From a checkpoint of a small transformer trained on Wikipedia: MLP 512 SwiGLU, 6.25M parameters.
MLP neurons of a small language model. Each row is named by its layer, matrix (down: output weights) and neuron, and shows model dimensions 80-175. Each number is 128 + 32 x the weight over its row's rms, rounded and kept within 0 to 255. A neuron's up and down rows have the sign that makes its largest values positive.
After each neuron's rows, "fires before" lists the tokens most often just after its 100 highest values on Wikipedia text that the model never trained on.

L4.down299 [125 113 117  76 176  97 121  95 142 143  90 100 115 100  96 222 109 163 131  94 188 117 129  61 153 110 134 109 160 108 121 143 137 122 124 114  78 178 113 136 129 126 115 143 108 116 163 152 130 240  85 120 138 128 150 125 134  48  62 125 216 127  87 141 155  87 125 143 140 163 156  89 164 148  96 187 153 112 118 164  74 186 130 138 136 141 141 121 151 127 153 148 157  70 154 153]
fires before: "4", "3", "2", "6", "1", "0"

L6.down466 [212 123  97  67  80 137 146 136 144 160 122 158 135 174 146 155 132 148 153 172 105  92 119  79 169 169 110  83 104 127 108 127 132  96 164 190 172 105 135 108 114 151 122 135 123  93 155  97 159 171 125 120 194 169 121 110  79 114 187 169  33 173 115 104 143 118 235 179 121  96 134 126 112 100 170 173 117  62 116 149  96 108 150 182  82 147 151 138  84 150 143  83 124 111 101  52]
fires before: "ot", "il", "ice", "ys"

L11.down508 [108 107 126 108 168  98 109 188 115 111 164 103 146 190 170 180  97 121 134 138  98 112 149 145 193 128 116 123 145 133 154 174 142 156 109  94  84 102  78  68 117 156 156 146  82 123 100  99 178 125 124 126 115 239  95 151 102  97  73 115 116 138 100  84 133 140 141 126  87 152  99 102  93 127  70  71 103 109 152 124 141 106 147 110  98 118 101 145 107 179  95 140 115 180 114 153]
fires before: "L", "l", " |", "ool"

L4.down508 [ 57 115 137 151 110  87 130 127 140  79 105 129 138 170  76 170 113 162 157 136 122 139 143  95 163 130 126 103 138 137 134 105  94 120 109  81 222 136 109 169  78 178 119 133 104 145 163 111 139 157 161  98 157 113  75 123 160  86  61 156 106 125 128 144 107 123 175 156 117 116 107 163 105  73 151 150 132 180 130 107 100 112 105 117  77 157 114 192 107 122 135 149  49 144 101  63]
fires before: " |", "==\n", " ==\n", "5", "9", "8"

L6.down395 [152  80 135 126 101 137 178 159 129 149 107 105 125 146  71 155 168 144 143 141 158 164 129 145 119 134 114 130 163 127 140 161 115 113 108 115  97 159 125 153 142 100 112 150 147 101 147 100  68 137 168 151  63  59 133  61 181 113 161  88  51 118  68 140 145 115 112 194 121 172 109 134 189  71 125 120  61 129 134 186 110 122  89 112 133  78 167 163 101 123  16 141 148 118 111  82]
fires before: "%", " |", "0", " km", " s"

L6.down200 [ 93 119  93 171 108 129 138 169 183 101 141 113 134 158 145 112 174 124 153 121 119 125 137 183 175 111  57 153 159 166 166  88 179 130 114  91 127  96 137 122 166 128 101 137 113 168 143 175 123 144 129 106 163 118 106 192 179 156  63 133 116 162 136 141 127 131  74 170 115 134 134 105 127 104  83 124  96 194  94  86 176  60 138  98 145 103  89 153 182 105  65 164 188 162 141 141]
fires before: " ", " the", " June", " January"

L5.down439 [133 125 146 155 109 136 113 115 151 187 146  97 110 117 153 185  98 119 122 130 154 187 154 108 133 149  62  95 110 158 111 163 123 109 142 108 147 175 116 211  71 132 160 146 132 127 107 124 175  86 142 135  88 145 139 151 137 180 164 150  72 145 114 110 108  98  46 109 137 116 181  80 148 111 124 125  71 160  90 131 169 119 103 133 101  98 171 156 164  87  89 138 156 194 151 102]
fires before: "9", " ", " \""

L5.down131 [114 140 118 204 144 171 112 177  82  67  87 144 122 142 140 162 118 187 125 121 158  97 109 140 117 135  61 139 137 101 186 151 133  99 124  53 131  62 149 142 137 163 119 173 100 121 170 125 116 165 148  97 161 157 236 149 123 161 164 107 162 113 113 162 131 101 209 106 193 134 157 135 124  80  83 132 117 141  85 118  94 110 125 139 177 149 124 133 110 119 135  98 137 145 168 177]
fires before: "8", ":", "ch", "h"

L11.down404 [120  77  91 136 123 132 153  70 106 140  79 155 127  80 102 133 111 155 102 139 101  56 148 146 133 120 121 136 106 140 127 128 169 106  35 150 140 129 108 138 171  98 115 145 155 150  73 156 107 129 154 209 128 138 161 190  88 113 149 131  78 128  92 121 129 124 150 221 105 138 181 154 117  97  88 193 139 142 158  79 134 123 158 116  77 175 156 152 139 143 151 118 160 153 150 141]
fires before: "fer", "orn", "f", "or", "id", "l"

L4.down313 [ 96  75 133  93 123 113 126 176 185 128 134 123 114  99 106 135 196 162 165 121 160 109  97 147 154 150 132 173 123 140 120 121 117 130  90 104 105 187 101 157 113  95 121  87 143 128 160  93  58  98 126 121 161 132  82 138 107 134 174 120 125 129 166 103 180 107  61 126 111 199 122 127 111 109 189  83  98 228 129 145 163 110 161 160 127  75 150  93 101 109 144 107 140 112 129 111]
fires before: ";", " |"

L6.down155 [ 68 152 115  96 126 129  98  85 122 126 113  89  79 136 182 150 159 197 153 141 124 103 124 112 103 150  93 106 117 142 199 137 117 177 143  75 119 120 133 166 191 159 113 156 106  75 141 170 137  91 142  69 129 158 191 120 119  52 177 157 168 164  83 135 154 157 159 109 119 156  75 121 131 152 181 140 119 164 171 130 142 118 177 141 105 115  84 164 100  45 108  78 134  98 134 185]
fires before: "-", " ", ":"

L6.down474 [133 171 114 118 113  48 105 148 136 130 150 158 139  86 191 185 111 107 156 172 143 124 150 105 121  93  82 134 120 160 119 174  89 127 112  19 175  82 124 106  83 119  95 147  80 133 156 101 138 140 110 172 104 173 155 137 117 175  87 141 108 187 140  92 112 132 104 159 137  95 165 148 117 175 150  29  88 125 107 111 106  80 187 146 108 135 149 122 126 145  98 140 136 200 179 148]
fires before: " |\n", " |", " of"

L7.down180 [148  82 109 175 136  92 129 173 148 120 168 137 134  67  98  90 157 143 107  89 134 119 137 126 110 158 151 142 109 167 135 191 106  96 128 142 166 138 158 138  74 132  75  99 139  69 119 141 158  72 185 106 116 130  81  92 112 203 155 129 122 141 120 159 140 152 175 130 136  94 152 146 140  82 146 184 169 162  94  88 161  61 100  83 112 153 186 158 156 139 131  89 146 168 157 139]
fires before: " ", " \"", " R", " B", " The", " S"

L10.down226 [116 113 150 144 128 158 144 111 150 157 137 108 136 127 144 161 134 114 154 109 119 151 136  68 137 116 226 202 112 115  65 114 201 191 142 145 139 165 142 147  91 100 153 120 126 116 124 162  80 117 176 111 141 111 109 173 112 102  77 127 122 124 121 198 155 143 107 121  98 117 142 135 153 181 111  87 150 143 147 158 168 109 163  86 165 167  80 148 157  78  77 121 145  89  78 108]
fires before: "9", "1", "8", "4"

L13.down275 [143 113 112 176 119  78 150 163 146 141 157 119 106 138 120 164 139  67 135 166  80 213 127  67 101  84 108 151  96 151 131 149 113 172  93 158 172 147 125 103 156 134 156 140 130  90 140 144 134 157 102 132 147 171 128 151 109 129 131  81 137 146 106 171 101 110 149 133  92 164 105 166 148 130 106 149 119 159 155  98  96 141 106  91 156  68 113 161 110 114 136 129 139 128 165  98]
fires before: "f", "he", "ar", "m", "ital", "op"

L4.down305 [136 120 126 145 102  81 146 124 157 138 111 152 174 114 130 123 134 153  99 144 106 108 125 150 117 126 102 132 108 153 165  66  98 181 146 163 125 124 147 164 223  88 156  76 101 170 146  95 160 133 153 181 122  95 112 103 140 137 147 157 118  98  83 133 106  56  99 107 113  91 144 155 155 138  90 165  89 102 159 123  74 156 156 112  93 157 148 152 188 134 156 120 170 137 138 131]
fires before: "fer", " |", "f", "y", "orn", "ied"

L10.down500 [ 75  87  57 103 148 163 118 107 150  90 110  98 109 131 145 166 115 179 113 129 138 161 191 166  58 161 113  96 146 144 141 182 136 120 189 102 154 110 112 119 106 170 181 168 104  77 147 165 189 116 174 139 137 159 171 103  52 152  97 114 117 160 134 167 113 168 119 147 171 149  79 148  88 121 107 117 133  78 149  74 155  95  78 108 163 170  77 113  91 143 119 155 106  97 102  92]
fires before: "l", "s", "um", "a", " ", "ff"

L4.down54 [192 109  77 149  57 163 165 198  89 128 123 105 119  86 125 161  80 112 106 140  96  82 115 114 176 166 125 131  90 163 114 173  95 133 114 137 137 118  63 100 114 155 100 172 152 145 170 154 110 153 161  97 135 113 161 165 121  93 137  87 122  86 145 175 153 144 128 110 110 153  70 114 143 142  55  77 110  99 165  83 106 158 190 110 131  80 169 168 161 121 103  84 184  84 128 164]
fires before: "0", "1"

L4.down74 [141 177 112 127 161 128 110 120 109 157 135 188 150 168 163 145 112 175 149 106 172 112 179 111 144 107 178  62  94 157 156 122 148  92  67 105 160 103 132 122  93 148 151 111 120 218 100 142 193 123 132  72 126 111 103 154 168 134  57 111 100  95 133 121 181 151 180  86 115 136 109 163 126 129 121 153 146 156 146  83  65 205 137 135  75 138 107 115  60  92 117  84 182 110 140 129]
fires before: "7", "6", "1", "8", "9", "0"

L4.down263 [ 50 143 121 119 128  73 111 142 163  66 130 126 158 147 114 180  96 129 134 115 136 156 155 131  94 167 176 143  95 182 118 119 199 174  97 117  94 143 121 175 116 111 104  92 120  55 149 138  89 170  69  92 181  86 112 132  71  40 151 165 150 199 108 187 149 111  83 127 114 122 132 103 125 117 134 156 117 123 105  97 114 119 120  91 102 130 117 153 170  95  80  93 145  62 120 172]
fires before: "4", "a", "5", "ro", "6", "1"

L6.down228 [196 135 112  72 151 173 176  96 118 122 121 133  91  87 195 139 143 159 188  63 157  97 101 113 100 131  95  63 143 153 186 136 139 135 145 136 122 166 115 135 134 130  69 118 120 136 183 101 119 134 184 181 138 145 120 122 106 146 188 151 144 170  94  92 148  95 108 133 122 120 115 108 163  95 128 144 119 135 112 133 148 168 115 162 126  61 120 137  59  80  95 119 110 133 177 107]
fires before: "==", "The", "===", "In", "A", "-"

L5.down285 [111 151 146  88 160 129 138 173 170 135 114 137 135 140 162 110  72 152  54 154 119 190 115 176 137 133  90 112 105 116  75 150 105 130 152 150 123 115 128  52 123 160 152 154 149 138 108 124  96 107  98 121 215 158  99 150 195  95  98 116 126 139 148 142 158 162 167 156 107  95 170 120  60  81 141  46 135  84 135  95 106 107 111 180  90 153 108 118 121 135 102  80 143 143  97  73]
fires before: "il", "ot", "ys", "an", "ab", "one"

L7.down47 [170 118 173 170 126  88 163 145 133 150  92 164  79 139 148 140 159 159 144  38 134  92  89 174 107 104 181 143 191 169 122 145 105 130 158 161 157 120 159 154 181 126 157 100 154 128  84  77 100 113 126 130  84 154 126 128 133 115 119  89  81  82  99 133 146  98  57 107  91 123 128 132 140  98 185 120 117 148 133 140 178 140 104 143 125 176 145  55 131 156 161  83 144  97 125 164]
fires before: " |", " |\n", ",", ")"

L13.down333 [110  69 118 110 117 160 129 156  64 156 103 145 103 133 119 141 107 141 106 199 128 156 183 132  76 109 125 141 122 235 129 117 127 130 128  89 152  83 120 108 162 140  72 105 146 174 117 140 111 127 106  93 160  77 212  82 124  63  82 162 162 122  86 163 193  78 125  79  91 121 130 129 130 102  87 111 104 159 142 107 136 107 123  98  69 170 138 158 138 114 126 128 183 112 174 116]
fires before: "0", "art"

L11.down447 [171 103 165 165  95 183 105 118 168 152 126 193  54 140 146 164 148  50 191 121 143 125 166 139 140 129 104 128  93 128 101 198 166 129 158 167 124 127 163 148 123  69 132 118 167  96  94  76 133 145 150  93 131 127 106 149  70 148  66  92 129 138 163 110 118 172 124 131 144 145  73 129  92 154 102 187 145 148 134 138  97  94 172 115 162 137 109 137 154  88  95 107 118 163 117 112]
fires before: "ap", "ing", "er", "le", "ered", "les"

L13.down307 [122 204 141  85 128  90 133 182  91 135 102  96 141  73 136 102  75 137 153 127 174 131 143 126 129 128 130 178 196 134  88 165 100  65  86 128 115 140  96 123  87  81 130 110 135 182 164 139 113  87 156  93 109 125  76 173  72  49  67 123 135 134  78 141 137  67 133  72 120  91 165 149  62 116  86 130  89 133 113 130  93 104  92 121 121 110 141 110 165 126 163 147 175  86 146 143]
fires before: "2", "0", "5", "3", "4", "1"

L10.down253 [165 143 185 123 146  89  95 119 158 152 120 108 112 162 174 105 101 121 131 140 113 130 153 140 167 143 134 118 180 147 136 182 159  89 183 104  77  92 146 125  94  95 162 116 115 149 115  84 149  97 157 156 172  51  95 192  95 157  89 153 108 161 116 121 124 161 131 146 157 187 114 145 152 107 148 149 124  48 130 151 145 147 139 171 137  75 150 160 130 127 170 196 134 128 106  86]
fires before: "er", "o", "om", "le", "ide", "im"

L9.down346 [124 151 159 129 124 143 137  77 167 120 146  88 123  64 185 116 138 168  93 121 151 106 207 126  85 155 119 126  59 136 154 153 134 139 124 172 201 107 105 138 138  99 145 154 123 193 112 104  89 113 150 110  80 135 125 127  94 186 156 144  99 151 130  69  97 105 126 140  97 144 195 149 160 126  91 134 115 152 131 118  88  80  72 160 182 151 132 152 171 143  76  95 108 155 117 178]
fires before: " ", " \"", " L"